config.yaml
num_hidden_layers: 13
hidden_size: 512
num_attention_heads: 4
num_key_value_heads: 2
head_dim: 128
intermediate_size: 2048
vocab_size: 22627
hidden_act: "squared_relu"
norm: "rmsnorm"
norm_place: "pre"
norm_eps: 1e-05
positions: "rope"
rope_theta: 10000.0
rope_fraction: 1.0
qk_norm: true
attn_scale: 0.0888
bias: "none"
tie_word_embeddings: false
parallel_block: false
extras: ["capped logits"]
init: "normal"
init_std_qkv: 0.0271
init_std_o: 0.0
init_std_up: 0.0271
init_std_down: 0.0
optimizer: "muon_variant"
learning_rate: 0.012
lr_mult_qkv: 0.5
lr_mult_o: 0.643
beta1: 0.95
lr_head: 0.0069
max_grad_norm: 1.0
warmup_steps: 57
schedule: "wsd"
decay_fraction: 0.778
decay_shape: "sqrt"
final_lr_fraction: 0.0
batch_tokens: 131072
max_seq_len: 512
doc_mask: true
train_tokens: 1396000000
max_steps: 10651
dataset: "wikipedia_en"
MLP neurons of a small language model. Each row is named by its layer, matrix (up: input weights) and neuron, and shows model dimensions 341-511. Each number is 128 + 32 x the weight over its row's rms, rounded and kept within 0 to 255. Numbers have three digits each.
Before each neuron's rows is what it responds to, as a language model described it from the Wikipedia text at the highest values.

Responds to: The word "as", mostly as a mid-sentence conjunction or comparison ("came as Democrats won", "just as valid"), plus mid-word fragments of foreign proper names (K-ä-llberg, T-res-orit).
L3.up681:114203096101100124205078165155035180120063089099056168146138117108105085145084069169089091142126130106140182083203139099088078108092111097135116142181135099149118129133109156130183133163126140116112179157115113143140119103095137087130187118197129098162136084133135161121105126101156135167124123082120050078108065064142137087075158133103120095142162109171197188131171148198095111102166093124089130205127102145094126114154134138150163088134129168070203147086181163138111121155136133136129104172118116129169160147109

Responds to: Final -as/-is/-os/-ou pieces ending names (esp. Greek surnames like Tsitsipas, Gyzis), plus the standalone word "as" (as a, As of, as well).
L8.up1826:156144116109121142162188160073145128065097122137111115121104146160160121157119055090085154148142064098111095134152086168096139179070154126137110103134157111193174117101173124208157103109112159134067131156133119122158178079164125131131114141148183056121161137094103083100120198174125151131082111097107066128124115082085107093104107149104093133089187081170130101138085131097103129102138103100119132143116083164092173153153145075074121130144164154129072177089160121165075164115167078134095115141178130130148100164154

Responds to: Second subword piece of a rare word split into fragments, usually foreign names and places, e.g. U-g-anda, N-k-rumah, T-ing-itana.
L3.up1518:090108188100174094119144130102103159162100074100133120063180108085143193163127185155063115152125160105092118122166148158163154142163098132152136096134146122149079175133171112069120082112149103114134179086183123143156103140111165142136101223176152091150114136141096148151141071136192121151136183078136125119142077149160093149103095128166167127164124089182150084167152154121113130105125108148184185135100090080176135133095122131129167091069112162097122168124157165146120111208125111133173089092110132086117106100159

Responds to: First token or word piece of a proper name (place, person, team, organization), often opening a paragraph, such as Lake, Wong, Fair(field), Ra(ith).
L8.up1150:133181215168145105183164144145106121154162107154127129128113143098149181159119168155137158138164111114170193116149114110137163123084055086098112134143190114088052155193086137109124064150131097130063138169155141152128115154151076139135112146077183139139115138117085153141124123141060145114144154111136147146136125137119135078167111133104127086096145102116094120075126170135093089141208117088110096175131046130127045055111123127128075153081093058102127167099164145113145085119168192176120144169127125138159109134128

Responds to: En dashes or hyphens between two numbers in sports scores, such as 2–0 or 3–1; weaker on pipes in results tables and on heading markers.
L9.up767:081093120101089072094100145143187133145117146114159123128188146151174130103118129105114094095128131080126105128161077123149124089135181105195187149181065099148116174122163145085156074077136109148122123089149136181153090116068152120182100101150121161162157098129138148095106158168106168104105141156145139131093122113147142143103156111081154185098157188176126099184104093164132065102128099151127174143099152150182131134117078158142116113177092134053117155109130134130103150149136135117141128171162175086178170149165

Responds to: Dashes between digits in sports score tables (3–0, 4–1) and hyphens joining word pieces (quad-core, single-thread, co-Surveyor); also time colons like 1:21.
L3.up1145:119122150110103160087126120100153106137117116111080112152170153151119144145093095175121197159121173096124114104135087137105082048087114139104069108104121101075079118128114143092111119081132176140120183132094104166112114113069130103098098140087195187096135119137179061185127155123135162135108134158100119123198023120087147038125145149111097121141127086094053129111110117150181185173117121130155124178108119104102157096153174118131154118167161170150161140112126142057130141126141054103146172145114156115162097134167

Responds to: Second word of fixed adverbial or relational phrases, mostly after time words: shortly after, soon after, years later, as well, so far, right behind.
L3.up1694:167111125179179133155133190125120131113145059150117138114130100157149179102131157121148174160173103127128149078223103123151098089116135180131159162120164092137109130127159130111070168185102033152111123167115133114137119116105135103089091085132211148095072167112160167146122125123182205120091085154170113145127136152110111165080170144183139098125125072117146127116147071183157096144098091077161117104152102175166078109171127159115131135111142127121142125109117115166148140163171109133119053146150087081116108120096

Responds to: Separators between digits, mainly en dashes in football scores (3–0, 0–2), table pipes and decimal points; also word-initial fragments like cons(piring), dec(eptive).
L8.up474:128113104132196143138146113123137152068145123160096179097141133151113111151158074164124092128118132130125130107145101153089077125111171112164097132145097116142100150139128103165144129181133160010111129154210087184080088143090115102161106132099148120128140125155138162162175116141155151140113168122068061157134135182131161095108185176137103142131132107109087164176127167175088142102172185156160115230127139102096138155108122121130148091147114115073134173140131124154070136145150218104121164147119130150170166100142

Responds to: Words or word-ending pieces that complete a predicate or adverbial just before a comma, period or preposition: as well, respectively, alike, -ically, born, arrested, 2015.
L9.up1848:099100153051163145152178207126162080131115182127152124153189121125113183192120125122181142096116112071165127102205092167148102104140122169130145139190120148180153130146118152169150157143075104143131086141086179064146102127147143144071099151133095186099136139101152155081139093116173115128148099157034100132128163190154142152157096135147111160076136071119115154086092115104170150154094156100107121131125149089086101081119138105160101090120150138134138186097109127161174153150126156126110179120101145096193118138125